{"n_layer": 20, "d_model": 224, "n_head": 7, "n_kv_head": 7, "head_dim": 32, "d_mlp": 576, "vocab_size": 4096, "activation": "swiglu", "norm": "rmsnorm", "norm_place": "pre", "norm_eps": 1e-05, "positions": "rope", "rope_base": 5330.0, "rope_fraction": 1.0, "qk_norm": false, "attn_scale": 0.177, "bias": "none", "tie_embeddings": false, "parallel_block": false, "init": "uniform", "init_std_qkv": 0.0201, "init_std_o": 0.00318, "init_std_up": 0.0201, "init_std_down": 0.00198, "init_out_by_depth": true, "optimizer": "muon_variant", "lr": 0.00617, "lr_mult_qkv": 0.4, "lr_mult_o": 1.5, "beta1": 0.93, "lr_head": 0.00712, "grad_clip": 0.5, "warmup_steps": 200, "schedule": "cos", "final_lr_fraction": 0.0, "batch_tokens": 32768, "seq_len": 512, "doc_mask": true, "train_tokens": 394500000, "steps": 12040, "dataset": "wikipedia_en"}
MLP neurons of a small language model. Each row is named by its layer, matrix (gate and up: input weights) and neuron, and shows model dimensions 96-223. Each number is 128 + 32 x the weight over its row's rms, rounded and kept within 0 to 255. Numbers have three digits each. A neuron's up and down rows have the sign that makes its largest values positive.
After each neuron's rows, "fires on" lists the tokens most often at its 100 highest values on Wikipedia text that the model never trained on.

L16.gate451:104086133209142127165082132089124112182098090157116155040190150122146111038224135141103107100099105054131160176101154154104174159152174141115145127089081112122145125137149084111156116130148132113166135117166160181090151142103155069069155102131146145136138138173189067102133117155118115165115102143098132107143120122110132146132177089159114158140096141142082141145133118097171117107124
L16.up451:143126138143173111127114141131073156128141123133165146107172104120081134108138146165151089061186169064171134111113121092103176123189068098132149119106121069134171166080188108133149121137118085099104125174149088165099126160159152179127155171116137158165082147146107108120119069103139140088125125096153167136086136133117119169114084125163096140130107172110106119062099132129126111134139
fires on: "1", "2"

L2.gate396:112083082215164079122165123118090140134112097194082151099121108115138141122178124119124168126124125091078114144135096179142147143092159135162145091089117151163109090127146119133126131153227139140117156145141139160091166097126109129135171174108164142128162142100139088124100153103159098099141080169066172136129078140112134115067142127128137083193175118111077087091113133086106116166123
L2.up396:105135071173121117160126133119111125126144161083125135102116115169081143119125131125160080138124109127167127125175138139125165121091199140166111069072069146141113167075188097117141094167170142118172179159113132134046139110119135189072112159173132104159153149154186153117097109097177109120106073119094175110113081033113162146130146082113131126144136095109077124106115149171133138107125
fires on: "ad", " trad"

L4.gate166:131112172146128152114137160152110209124182156149131124064134122132149121160134154096130124120123131098129152129068160178169116148207205125118121125078149087083153084138183143196079157085089148129102110136164166096146143137078142143125119101106100170097050108145076117107136110073107079101151078129085099118145175108119107167164131093124093155079174169180124106104123133137132136181196
L4.up166:152125115104118084110131135162105156086143088185123124127088096109127170071021126103128074154125158040137169150074047081123128085179155096066148088134137169165159150161162155160097170170164201141156098131117153160085134099144128166129119152086158104130127178131174137121106112108129100105125155082097089114125127132141068119122101113120091128111159109074127159131110129154134127118134
fires on: " I", "I"

L7.gate127:074098123129182175138169156193181130130121156132090135103109147136192123180104122060185078137124110092150186130097061081139171113071138143118123118116151087118151140137082118149110146087132195120146107117175155138173174152138118140149160124104133122149145101158103157155091095137148133132132134186100166105123210167122047132126143153138116078099095133094165176194142147110147154081111
L7.up127:153102159106134135120130124153088155079113154112141164132118130154071132108142122072129113145066169042162150112104123112142112137110165132118147078183160123115166140107134164152089096155096158138120112108133119162136127141127092152107144126161126134167185159181157096138135157093122145082159122099122124220084163107147075089176108090115131140104078117111135138162134056105188171136129
fires on: " Pre", "al", "ple", "ar", "re", " pre"

L2.gate174:194138101095176136135117134073152149147169148102090149155097090182111099085072105116108149177121149107150150221107147100065098024197201189079134078129100120137126108119136134196160170149131105144151090158142077158110144096129148161114069174143103139105146106143119154106112117104167064138150114127115130106170054161138114125132076131058112123142146133112204098158100123126095114109155
L2.up174:127115097078159136141105138129181169137125155116161140134118111136112095126133113127070125083145114161172160166099126105084060089156203181064173113112080119113147098160149101186146124099165150105149117178197189179147126109149139177116096181162122109117141122120115180084182116104164085086137144071148121133162095124165144127146091122123107162157091184126120096190097132087088147083182
fires on: " to", " U"

L16.gate343:108162142135135154156121098114084102097156109145076232154167160126064202135057155154126143148151119137131109134113150158126161121081143115143161129152098156088156102101195121119085092164092122119113124096027139186093116105116143122129074134137140213106062128127151185089134074095193153102135146119151147118117117138129103133087139109121137108132171100109135082193119154113151132170100
L16.up343:157126158119080108113138164089108120165173118095130111151167191117083120054119128148099164126137186157097127107109149132166116075144111103138149134083147136123172070143098125095105096099088124167100092152150156104083153171106086167100077115121098091115167128101149052141189139127145165059115126044130076090137116168141108111113116078089176090180138161096128104162165102148159108161091
fires on: ",", "0", "5", "6"

L10.gate226:106112120150104108182082143072092115126126127096130116215099116146114127140142115090126124210119095145155132175152174166142161144105094124087146188111087188108173127136149136147095144123204122178158144110071126123142131156153176176116200170114099143145164131200173102144162188073151107138149094163084126171141095172113151135138129110091109101124151116115077101083166108153201158156097
L10.up226:123112107121144081068107087126127125092150171146091106125103081111153124167105117140170115196110123164140160153088112111148123159120166173124170138161204109147094124173180106139113159113149161134146088145187155078137091147198165111110139120162124117084142109150142150146103177126141129170132128100181138141134080147076160194099088118154095078138164108106132102078140103151158150132138
fires on: " or", " and", " for", "ly", "For", "al"

L7.gate420:151072169105180132103151127102095102136150159110120153158085157129090077137110121135109080156112121053106119168173131104088162179128112104195131188163098157115190127141141116138075134107168140154150090143136088075129132141101079160136101142111091095138093102119069110108118127142149155155098102150164172200086144108095093153148086172146161178133155167079122116121130093170122125118073
L7.up420:095091137076151089081130136151136155048171114151103170148156079110110073183182153150103064069128112067107146119169097145112151155114153173158100106112144103092167070082184112179149136131131139158124120064101173161052099175099091097152083102153070138142132132083085157172117139137155047155156130095130145119067129130102211118119114140119049080128129131157155168112100125124094087126133
fires on: "|", "-", ".", "led", " as"

L8.gate438:175130156098203125119104101107137116162147166116097133067192164152147133136113131199173123176146090146169110112106182065081114186122141143111075123147099123127135116136099120090145184103158168071123098174082130135199068155135125116115181133158094120146092122095077136114136129089072088109137183106159104129159131155159126146154162123108183121150116150115133148171057184129112134106186
L8.up438:094142136131103115158117151144127076112197128099099120146162205131133170128142159128136122126120101085131072112156124103108178114066039159160124137119083087177124146088145060127116158098177173126120168155136124156071108108111160136100170154132117100178146125092173151124149061160102200059117171119121121156164131137127120144155088093143157127187130142135202177085162119137169141135132
fires on: ".", "us", "ia", "era", "'"

L3.gate279:149082065067121079181111153116142099098081162153122189156044136105144171121125156162133143103085111147115069195125117130189091174130120131071161173115077120112116158149175128080188139079174128146114078138093112130091098130115115199087136118105052150115159124173094108128134126127088125079140174163111108104122141116090101085105167144127143129121123104112191165162082112146201108107174
L3.up279:124087142135199190158092143114121123108160175138069130126110166115143068183130083144122154180129116132193123114103151099195157123151138148161170118107096130157092121109126101131118108132124161109099078111111148119159158043094141153156063093171099088111076117159099103082101112103127120080141111141102143153101084128126074100141115074158128142178115090127126093149119098104140072066153
fires on: "\n", ".\n\n", "\n\n", ")\n", " |\n\n"

L16.gate132:109148112139148095140160139110150120167143124139140138148138129123157143074075126146106155155150114134154134133163141119155139106115130126115125106055164137132137174090096102173157102092121148060152108097119115192046177065130137120145123169144193188147120187132196100124122125063171141113089110160078126119084114218168102081115157132148085181160102163179154112160160090135179134114155
L16.up132:136148146092106121139154140140174099161097150124117171150173158157108151097161135082171168144153122176114109157116108083112144122081143141113133106182081187167106124087137168103095113084164162111166152078130161198065132134099191126190151135128079059132169121103164131170156075104069139132129147154175171102145093162169146134123105134132086146162066136130143125120120081077150121092120
fires on: " N", "N", "-"

L8.gate54:152147113151167147114125106194119183150120170115117170171160150167172064141187132137118171086107116119086140138112098148147120114131132135146070165107108112092085111155122126100095107146149116161143142112138117058188114125050108116121151090127102179116127148145159168136085149119125100120162081084174134160082131149110124131127114114090112106100197113157137153154147121145179141082147
L8.up54:096131136150101111108131116128131182148131156154098162157176124217091075126150151116200139101121119093129088143149096160156129146148154125105110178152182102124155109030089081104134156110101053114098096068156091091109132158162110111132196104160126160114174155159173117110137127075164076153133074152151131112147161135148185085151139138122126136081125085114123136112200116100171116091113
fires on: " of", "ate", " over", "pl", "l", "y"

L10.gate355:115124103156119063105149123195128114065163190136174097068111065138187129130186142149100153135107106198177122065146127107122125136144176100120150109148110090115103148144153066119129120143125072214218138103148091083073141080090109140169117121124099053169170103105138154115170125106126177098177156143085119124133099145137175121061114101117106113130146100140114093133148163154109107114131
L10.up355:089113097086125143049128147147094159122140142163101106141117101158118141141151078154113138149148136181145123045092157149149141144153160123097108141124167162023137121186100111112108114107106109131134091088093133176148113120135177141170097162118162156188171152108112177059168133103134178154166128132188152146158129113166115176150120088081145110162157102110124110180125131084113145050081
fires on: "th", "al", "ath", "ar", "ad", "b"

L4.gate204:116117185118196097187167105180107124119162190138115115156107103145140169148153092106146134125066107077081127092153179161164074110172128130155140138127110124086208165126145130176120080128180063126076144162082108102151125101173089142095073113095145090153091128086094120133165153120137115149150053132134182112132167107146130126143153155172121107131157111062105124068133188134152073200147
L4.up204:133052161095192123130105100175158093084111169156121117102049133138100122103127119145146169137108135117128153073122140149130065063174161152159134185167106129113143143088129108130108024139134101116107091105139106109113125143123087188130078143104149110136051085119110141119150176169100122093119102135204137118142188088187102175136083126138130122104159124133098152107125097200178116193139
fires on: " S", " R", " pass", " know", " s"

L5.gate193:140144153124098093144089125114165131089208132159171116097097204154130091137149142139114048118094139137149136071162116166104192100148137080107081131086147145139133109136122093148171115112129120123103107076075189124130138118142127085144117096112110165099067072168178151124146134109154091142146172112114137154101124138140138160157132073096170106149109111100135114117157116098134113149186
L5.up193:136108130104113114162147082139097113138163125091217115142172065146067128134093171086111109124163127100138160134116162159144106163109101205102067129163138105127133112133127148090098135148153154097083166132094095148143133092134146111164107150111108104118147119151127137102141172094112139086115135080077132138146103174183180171103203149115118102066130140126132181081146169113185083141110
fires on: "c", "b", "ro", "g", "in"

L7.gate256:154120095105132084165089124145139129217111108180105113137186091112099204099118160161091127138146134133184104119107082132104096189117094152084101111092073162165124140121049138111202138123152153139124068118131130094139126170148168118118119153161143134120114116118145147128167079075070121107120148140121099097129120117151142189185154163127197127104146177152110195201105133126175164124182
L7.up256:177174055106148129159126123138093131118123109166076162169140136123130145128153146156140131190097114084157107138089150109104101153115099233098074087109121187132153111108096119110173137143161114096126147146143119188117128113156175090090161133157136105148085098161100113107161159131098122102181132091162134134143153111179123089133121165065124171150135148190122145122130142164171189163172
fires on: "us", ".", "era", ":", "ax"

L12.gate480:110145138169142097083096154102153143171082084142107141138107110152108117099099134074118088139150125139161163129152196158135147092075156086082141074139171153160130120144136133100066139106141139097125094106184136110127129116061120099135141120169148175157156194147139090099159098123087155086159179127137149125082118126194095166090134176166084106141109120100160107163163092103093163098144
L12.up480:158132189143082154136066132057136115140149133117141129096092140124137137131181102062082101092163177157184169157147120098145157119133104106127157122150135136198127137112108154104134136081102111065214097061190157152143094098100115088123106118128101127101165132135106133124174108109132093146125194171124132143119146117100081124085192141199148136126139112092170101113183180106101139088124
fires on: " ed", "-", "ud", " Ed", "x", " in"

L15.gate482:108110118067165112127152130155152101135171110114162120144081135155079090157096087124130098089139087138163107112165134141126130189114196162101094121073107110129143134109144157107103100157100130131154168137107143148127145082188136169220188120139109131147100110092129117205117139122081186130096137144131101107119134116060095194092121136138144092102148147098125151149089080092086112050183
L15.up482:129073103155127140157082150137138106104105153162151106164169124096089102129119085122125069062130168160125172136107174154143126182093097138132096164090106031153148085161140101116097158129175155148183102075137104105182184077103135119159147123091147090176156156094174097131145150084142163139105183147118148115131099074120122076077155139116099134116128131067064162202060134105071160112180
fires on: " in", " on", " until", " moved", " died", "On"

L9.gate304:144099190141160152107054102088135162138093093132107147102139176095121092145180057158067114055094150117113073080149162163164124178145121136114118138068143118115174169142102105149089110140067118183161106127111055154172182135106128098172074142095113159136118116124146056029103157075116130118100101164151175115079078119094127196136104078157127112129113047124133117161124086167204202105134
L9.up304:109179112112129197087088152171139147139096101172165092090082115112094162181114104122113149135115104140111161069083115084143151162134125099126145119091173165133150163126068188127147092125135155131046096125127089132116100105156134085134146141095140160135155121081113139168143080114115115164091102144149152119212069114133197184133138131153148119138134111120121168137109094212118155089169
fires on: " |", " /", " was", "man"

L14.gate304:104137131122118114078146132136175052187074095172210144148111122157139115121112117108093122203125206175180147165201075101165171130102142137100114131128094114121091120126135098178089090118052139096146166136081145142153175109153148143084124162099072181064118127171156123087133138125108137116135116109131092133101130110115106113172084093098199123110134121114076177158140150128139126077108
L14.up304:112116202164129161099134098112137102151122126136155147123161141202150168196102125099113106152124153098085090110136111120151143198137161105092073096054106078143103127131134078163131134162144164153130154130142124135137208165156176062149127177137113163214105163154129112126125132147129123151133153124137138134110142064121083095148140157124104113156108122199130124183127139100143085133183
fires on: " c", " F"

L7.gate170:147152234132090094077101093135127200076154192135163144158163141144123092089162114116163152116162122111157155131165157156124075121170164140178149106114144111097038121150110152117089163061119106080088125128088105170120113133123171100122119121108160115158138153121076153102122136114173171146120138134139131087120114144126129142144119149129203152162068127102137104143090096054137129143109
L7.up170:113104188091137081126094080126114193136174134104119154155166145127117136160140077115106092117157085137136115148142143115076098138221117150183130145118139081100165217105137157118058160057149098130152160138108089129113126155093201134081062131155121156205174118103099158131119109148161190157139139155114102136114154118115155126183107132086139131135101124125125151135105150094089158152077
fires on: "y", "ou", "ia", " Cy", "oup", " Ty"

L3.gate481:145113117122146145131142167102070127143068079083133130152162174178067143117150132151133134173153179117137128142074182163106099097178156201142151121116143125085127125099188138142092188166164142079125148140067183111179166093127095107101154178149084124162129159055131150119134135081180126097051165112111171073139117121135099115118098150076125120058071087141153141149136133121106124103084
L3.up481:139135130117149147109162106093104126099060132108129114128158173157127162099151127141104108159149187111126110141068222178117128123185182180115163070136114103084125121136175068141125155153144139111096131131064175103174124105147098142073141112133111108154121165118141099124164106126170143138080115132120177119122082114151141127152122139132172077025067157142115082120139126119097127090130
fires on: " rec", " km", " resp", " announced", " subsequ", " McC"

L5.gate122:155092089112146120136132134120167102188168113069159136130156160091121112116102207130111188140091172138124141061142137132083121131172098150164202123089139167087089116142129136143089162152157159134129113119056082090126108133147123148160114109117162118176135114148101200147184139112147117130146176144118108182162176083138104142079172160110163083093132199149114087166138045161172151142166
L5.up122:119035109103101110158163094134060120137200146167136129167134133105135101123126136133116178099112145093110144130161090167169151135134149160154176147078187180129149106116145142094088205118080092146111132123152129100112152133133110142146154113120119147121079182126122146133114134110111134193146100178139110095149110111119080173121066146150103133154121131117091132124141117136145148148164
fires on: "ig", ".", " Hol", "ast", "op"

L9.gate147:134156149144207153137173132173095164118164101141140110149184133094091164138136119163118085118070099110144054127146163126115128133159069106074123111132151105121175115152093130129152075127128135131127109158141082132142102119180128147088078165111101147178112127084112130163138070097112121196129095118099112135057070101106105151140113094111174141125185158093162161125096164147146073139117
L9.up147:137169125140100122109137118112120111153150146154122107119168114066109178197205172152115096139161162144131140112133150088170169125161133141107112108114117111106185117141147143107134145133209160118151128133151112059106095155142103154115163088151100122142140185133172128162132116176100181116164119109115216126134116109150067153084116191137100153179097173088181141106112173118111140140098
fires on: " United", ":", " family", "=="

L10.gate2:122083160129156119125143161100167127189146165146072089128107073102117112127159133133036170115120121101103106074186134129087108134130167126117137122131107096125147192087152157095092156148047098073156133195036147117095177211144096135135188143166134194132174101160125150132101171077134116152138078102067128165166164118145074180119112161086094183132124075165133083121094115104134142134095
L10.up2:172065127146158120180146078176132125183120136130128167125104134054119170104124178072109054113161106133086093071113102124110107194119114188126142150084155075151144140182178127123162146164121116138165155121093102070102166142090115095126126150156111166135158128150127116149078127111135145121152160140163148137140139142070113104127090167113121159104143133146112139115111112143132136108073
fires on: " T", " of", " t", "th", "0"

L2.gate479:132130141092142164159130131087186075090112147101101108096108189084099086124137130125175162080096195131166046171137167121178137142164133143109161102143123094174118131133082159109119135165099133103088104138126156191123133142120196174121121080120085088092171156095100124083146136094154197119141083145145108124147171124130054180133120111112082131154064089166174112094119129122107089114123
L2.up479:143146124129169132166133120103168097136141171129122126137100202054079132102103142121139175077118166158163093179168153131193129199160205141117162160160116128182146122099120170094140166134112168192108104121152148178125142116161187136118119076119117128133172135141089106101132140102112232065132108130089081143136149102134068158125146115114128125157071078181157128100101117119097092156143
fires on: " |\n", "\n", ")\n"

L16.gate18:109135143151136126089080121121128158113182162146112134109128202099087147101124135095121095148188151079111145148085173087149104128144205125146132129165164126083121113097157125146148180087085142091124141110130182170150139081139100120179154116163111144096106134148123156097161067147164109110162030173141120100124074157146120196102159115116078128175109090111183116116136134178106100184114
L16.up18:159092110130127160103139118137124129102172114091144093127162089051127206106150152130167146165180105109084133122123049154186122166140175104090065093134164144112188132132120081117129163164120135098149096173158174081110127093096126138121085146118187157132165123137156164173135106105102161137110097124053121099116102162212158160131114145130116142146153158144113173155175134121118095122178
fires on: " I", "I", "oc", "A", "E"

L15.gate344:176125090135118083048140151141103098134195084078088130135141152110133140173080143168150127085130149066187108126147159123144131175136083086140098142175098179080181114113112132179044080112097123142130190101114104112110134099120084112113178128150097175144096137179165123101094127167127138171123085178116103174154130086117128146151096133137140143133134144107153207128172137169163204115119
L15.up344:118084170210113094125136093136118140169126127163109127194198137091167136125124129138109040147100107132077122046183124168110159118125105151146125112113120156102120156105105099221192179099220174069148129141141096089139128107124149139139091092148123148177133104133086137128143138171128132116148105155162104182145163162129170165145089110153076141161106157141152146100164133154153144105139
fires on: " ", ".", "P", "..", "-", " dec"

L14.gate507:117135172125150110081116145112106171081110167133127125088129077108114115143153170107042083122143130101128127104119161147171169160167161167158071141101118067129147170152165174031159093107108120052130160145098145122064133142125097124107149115092199162113173095095117140146210131105104142111112155090096136125139136105115085115116090086159150155140085107089076183106135092135090114131111
L14.up507:106134151145141139096116076106150132178132113147135145129132119128147128125130083091100142075166101157191200193118115127245158168131145139091079132108096130123127136153160135153146172168147117111153109088111134137151135106119114112122154140117116144130132087133137136101112098153197120115162159013142080080132112114146128178087058098163087123101117178108072125122153132160133107164140
fires on: " I", "I", "ā"

L13.gate170:125138092139122119146145121150081199132205141125156155093077104139167087155121102088192131138172114055082160148108037100134084083124161170150168087118145129142105097167143178138122155121146138117150111176100104165102168150091141102126105152091118185113148137181153118148141148114145111116184061108103057140136097138078107183127106140158109136127110148187124143086081099127092175120123
L13.up170:171097147159120088109145129109102178128198119166147109126105109074153102118099142100129131170211171082109186074071113093149090140115149099165178107113164131037108120182162180179135178182161103138121141130144118161095213108094129129140088147110134105158205115122124112125125113113153101078164109149109078117144161107147127167149079150160114122144112173128162199106104083094127186122143
fires on: " I", "I", " to", " they", "'t"

L16.gate50:097122044125121077158122076131132114138165140095144177178109165138158151079156075120133127136122137118125154107179140138180084116139077136161131146166088142099162129139112148177067142139135093140146104199129084118165137149161153108088115082136116131124057234130087093122097068142150153143127109145113174195193150140101102101124108168146129126084162124121184179060122124142206073166145
L16.up50:103091186145163141136132129130148115164111123093137125118119104111155146145174121127141092089162100086056102114120138140154162148179111153133120153098103069119102149093151188089151126059118140146139134172101140081092163135112118155095086129055086162150114212127112098140107135116082118140078110124121152110152169106156170150109144200097163097092119133160134109133147130129137134086129
fires on: " R", " r", "4", "3", " s"

L2.gate53:082134061148135118114057142173116176193054106171125081122172111168127122203100111130068069125131105122122106132098111115107157132120104104155148157083121094145164134123164094128050108091161123128070103156127195094174118131205103120083181130118163123138067156098154161139098136143156165085152148151133100084109184092041136128101107147140209099132095132096155102115081120076103138167143
L2.up53:124150143145113188149178116146139099109146105097098142076126148127119139083160118091129172126098098100140196134139123131144114136124166122131173068167136124175179126210140155081189108118131125116148146145144143090127161082147141183115137154143088144117140114108155093092110101085053175166058102065119139130132159172099135091141105098034162116109146128125133109156108153159122146088151
fires on: "man", "rom", " subsequ", "erman", "8"

L14.gate230:122169115125158169173150132154128129116146102079179155205065116112114158087174134094108101115158153127129151129139073133122078154128112063085094105144069139151129168079094113147104134102121148107099136098113120113131156139148123171112081166083117192139117110113106099119123121105065105115153144089162127119127067150121082145144119173140165104174186203125098159164132150154105151089144
L14.up230:130139167170146117199087103099140090092209080098116134094110122080095130151150100161163126155118097149141140097147126114121161135135064133114125103168150155133140102087121084175092161118153075156095096119098099100117145159146132148102184081143052115082070097073173120185107142167156134122149099109111109165141090128160114159107107127197092138080139122127123149139092167118123126114143
fires on: "=="

L9.gate528:138108157189164076168048137188174129150107204130137111085142093152093126075153045126153115128157108141104176123098126104066139099138140088117208157144098134122147102123155092081148201122106099192171145110153140118096151091087115082135122140171102085164096104104102137160159083167119102153165105146147115157121061136115181161095136139137075095109128078110125165160123099200171108182148
L9.up528:168135095109165132148107080125171141155091121066128199110074075113133122124101065143122142090122139130175193123103134138181177167112158098129117093182113129115203103126124100090117215110167130152175106126131197106094151112107075142150166139098097154166107105137035078166124117125179103110138140098137155085140109205103168121042128109112111143184181172132112120143154178126140158121105
fires on: "C", "A", "I", "B", "O", "P"

L12.gate262:055103101109160151116140146106144186057165142086101101177116091096099110087122183139175102146144176121162131162145168117160116147126175123162089143168102095112136096098144128169148180112124064072109116099120128113100109200130083176099107097125156127064140145128111070166130164074159089117152064103104103093135144142156111179141097120123115169157095132096076126062131105145106137101105
L12.up262:148035074117122076074144141145173212140145109109159152167130099146147046136103110111166092092167167101109126167133124093144159172167109085110140158136093129096139106105145157143059160048158103085117142144150150085134138111147170119150151133145135109098133138187055142135109119073154146114190143138088127129189127101134104148074096108136142151138132200118134146165120093181118128155140
fires on: " I", "I", " \"", " feat", " ["

L13.gate219:097147131163106107135152142177147197153170136133118090105146049047156045140168073123123067156207112126131151103139172111129142177098147121159157119204114126139112143091123131134070128125114168111104149116145119083127094190084146153208138115135142150179098160146084117065135067140143091118084130152151179137121147118142110157097125105142078149160151091135166106145115093146193082133185
L13.up219:110088116169101075211090077135126181116158131125154076114100123090075161141126118176070173193149128119149128122143165091104174139119102173150145094144125081083084129138127157092071140182159067111090146167136117145149162144101168125133087079105165143162115135164118127087062126104080152124140099077074141162094097119106112157135149119132068129071117121121131175113148134170187074148190
fires on: " con", "ö", " inter", "3", " rep"

L12.gate446:173131101131159097154149129135171080138113080162113145100160101111097133121167145160128142141115158076149145103061163158122132109106131131143090092182106161094160168148200139102125137138104129133088200138097156121119122159094142137106137103153180161116143107173098069157105156200115067115059124096085160118142160144153178111150133139122094103114094171111114206154113208167088108158104
L12.up446:109089130103125157113108096089147133177109152097111151131088120118140157084157151161147171074129134131168091096091070070136134143199159134152147071119097115184112152140143094132191160108107133122123135153095062199162155118147112136160138111177124162130078092174147095094136080111153153154087109092158152149085173124139160130148168111057114139152160122093115105119137118137187088129151
fires on: "2"

L4.gate403:129070189130116159148114104088155131206137141168103151130155141103104147163077109157118165124156156128173120136152124128145157144127150162122139079153154159128168126145138120153143090159149159118090152152080167104108131108104214156118102082119126140115056105109094118101106130096132187155113119120111140155187143097093061123138124106102204107180133074104146146162153125159147107114172
L4.up403:139144170130096144112085095121166209178152105200109113091107090105165142158158155120094129135118131111158105125100106118113158191147103174090122128105138103141146119129088080104147094151110098145081134114060160095120127139104202083193093180136131117085117096184083118148147105106130165141095072174143133179157122104139118161139073133131157110154105103188086204157154096128092116166158
fires on: " f", " s", " c", " n", " is", " v"

L14.gate372:110121132136163157095153078129115142133140192072177118124166125116099155107094136144170107101131101130140181129176140159107122125070093107145176115097128136145164088128162101056126155127111110129117155142025150163138178128110132178105121177192143159124089158126130153156076213138162100164131172179138128186129147062197108151129105153124165135164096133159086127107165103103167123112136
L14.up372:140096104056036153062151138123178126129082155079107087135163123183153116124114157067138110102140110124145126169090144123081153076181161122137116099081100155080160108179160100100169119169127208134099159136097114135092150145101117176117133147120134122154094120093121097108157182121137110058163126105111143163099127156124113122170102090098162141133124115100176112128095116157197100067153
fires on: ",", "0", "-", "1", "2", "6"

L4.gate304:088092177145155106131105020132125151124072115148102074112132160120173145119148134089150067109131110154118185113124181217137146176153108189137105116090147136067108081174124123182144169129165097128121087146092142134140146089165073133110147116094079113149132161087080122096102114110120123135145178124127123079066164158070099104119186126129166113067078089104112108156107098122130155061125
L4.up304:130078165127100170124138028127179128091037092137103092099167145112138099115156181091131093093125113094120183146066166238145129177142148171089098150086118103108117113132154122183118159123194103127114129136075131113107132121124127103102154176099107149108091190144082102161140132142121114140119159096104159087061117152103122172092165123139166103097112097106143132110149132105169140073141
fires on: " rec", " Film", "ound", " play", "===", " subsequ"

L14.gate100:169167154166193090131080142078100099190043088131170138203120171133148133169090115189167132120118079220179066097124123151143149121085194144122137186162104148120197081159123098155108126135136135098083066189184128138170075154153135144146161098158059129133104123143095125176167148130082131138149102090139146127154109124130122155104103128151113164124138101144078124080110106107145181120081
L14.up100:144175027162029184098108145093115124109148154120111164133120118160118092153131152088073163091097107140110135126143131108136141114117135133125121132167121106199140119100121097156144095170145154071079146141107107127103133124086029169122154170178154161142124084139097079150160184169079165086155146123125119093095145171116085097094104160132129105135145167146117146135118116018091090106176
fires on: " under", "ing", "5", " for", " by", " due"

L16.gate17:022148131129109112137102126093178166133142112066105095099115133139107195161086151139146077098093140178175211071099111089104159147102100175084139114131137142188146194134106134097129116085095117127126121057095184147120142119142162116163116114149148149150129080159158119101155059173123152163108138128060122106167076110098114108143172152159114160155160160118155110114148123175089126128117
L16.up17:132186171153113156097143089201152145138126086114135133126119035170128120134092125175194107104189133086121150144143124121104100156101137148145140155120083138106135166145151156138168124108100084104135129144098109149147142128097138146074135120109037145099131068125057145058152095130122130149124076127192104114061178143044186170145142152102113130123083129170159101123148157174119115161149
fires on: ",", " –", "ic", "ric", " and"

L2.gate323:116127157149133100105145055128086115133150174086136133151121135115116186123127116070140064177176138173123095085119083160140117104113137161160102111130088099098108115067155115108160209087112135102131176117161154133093127129172143199174100114147118100081111154090150074074122097162149125121177102054117112108141101166133062173173170112156129103107135175111134157135122165102111104077165
L2.up323:169082128206122097127096061121132140158133166123082111139145125122170117134083118072080107134160087164126136098128087141132120051141133137094131157068061138180122135109063123155172204112072119131164122087170075150109185085133095181171100122172055113081054143104175094143129041122090143127176106108149124114108119161158093150097156114126072132138118187162109133114149133099084128069152
fires on: "=="

L8.gate547:119146123112101103140108138118177088157122193094117114182161130162123088158170182121118138131160172105125093097113096173167137097139094120106125077150160183148145087143148169106097102095124155203144133121103118111133118175117092123139075147137094167128162150131126118128079156119146096084144128093128106128119142165124135124125111172126124157149160180123094150170105169077112120109209
L8.up547:153090120104091131136102108072147168128136147125115163160187110152143137146176160086171142151145142172114105168123127084127074146148081100121113134162177187159115096110097233096174154142162119127159128112176171102083103118149098192117146087134124097154175130157149177101132139122122115105152112109124168119115115157130138177175121193144130113150130044193147088154139157113142123152123
fires on: " of", "l", " as", "art", " have"

L13.gate19:119104146108141233100133159086142147162121168181180117165134137126110132120142131118064145097166135075132144151164151145074160074090134152126151148197173091050147093086116107154104123143070121077098091172093078156158115147115146134115118138126198181112112124123118093088084118113192156127132076110191133157130144135145098094062095141125172106137152151154098144095149125138131059155056
L13.up19:108077120159129164150171158122157133113155109107105103066138078131181107119117142131149088103138110100168147071116107109111119138117167209135131186133170147075180115115114165129105098143171121139138114142134169071129139151199142075115128095169189134154192114127134131155073116153200131147160117122159137151119165050109171146131087110139142144117150057103108157193080132108134126079091
fires on: " T", " t"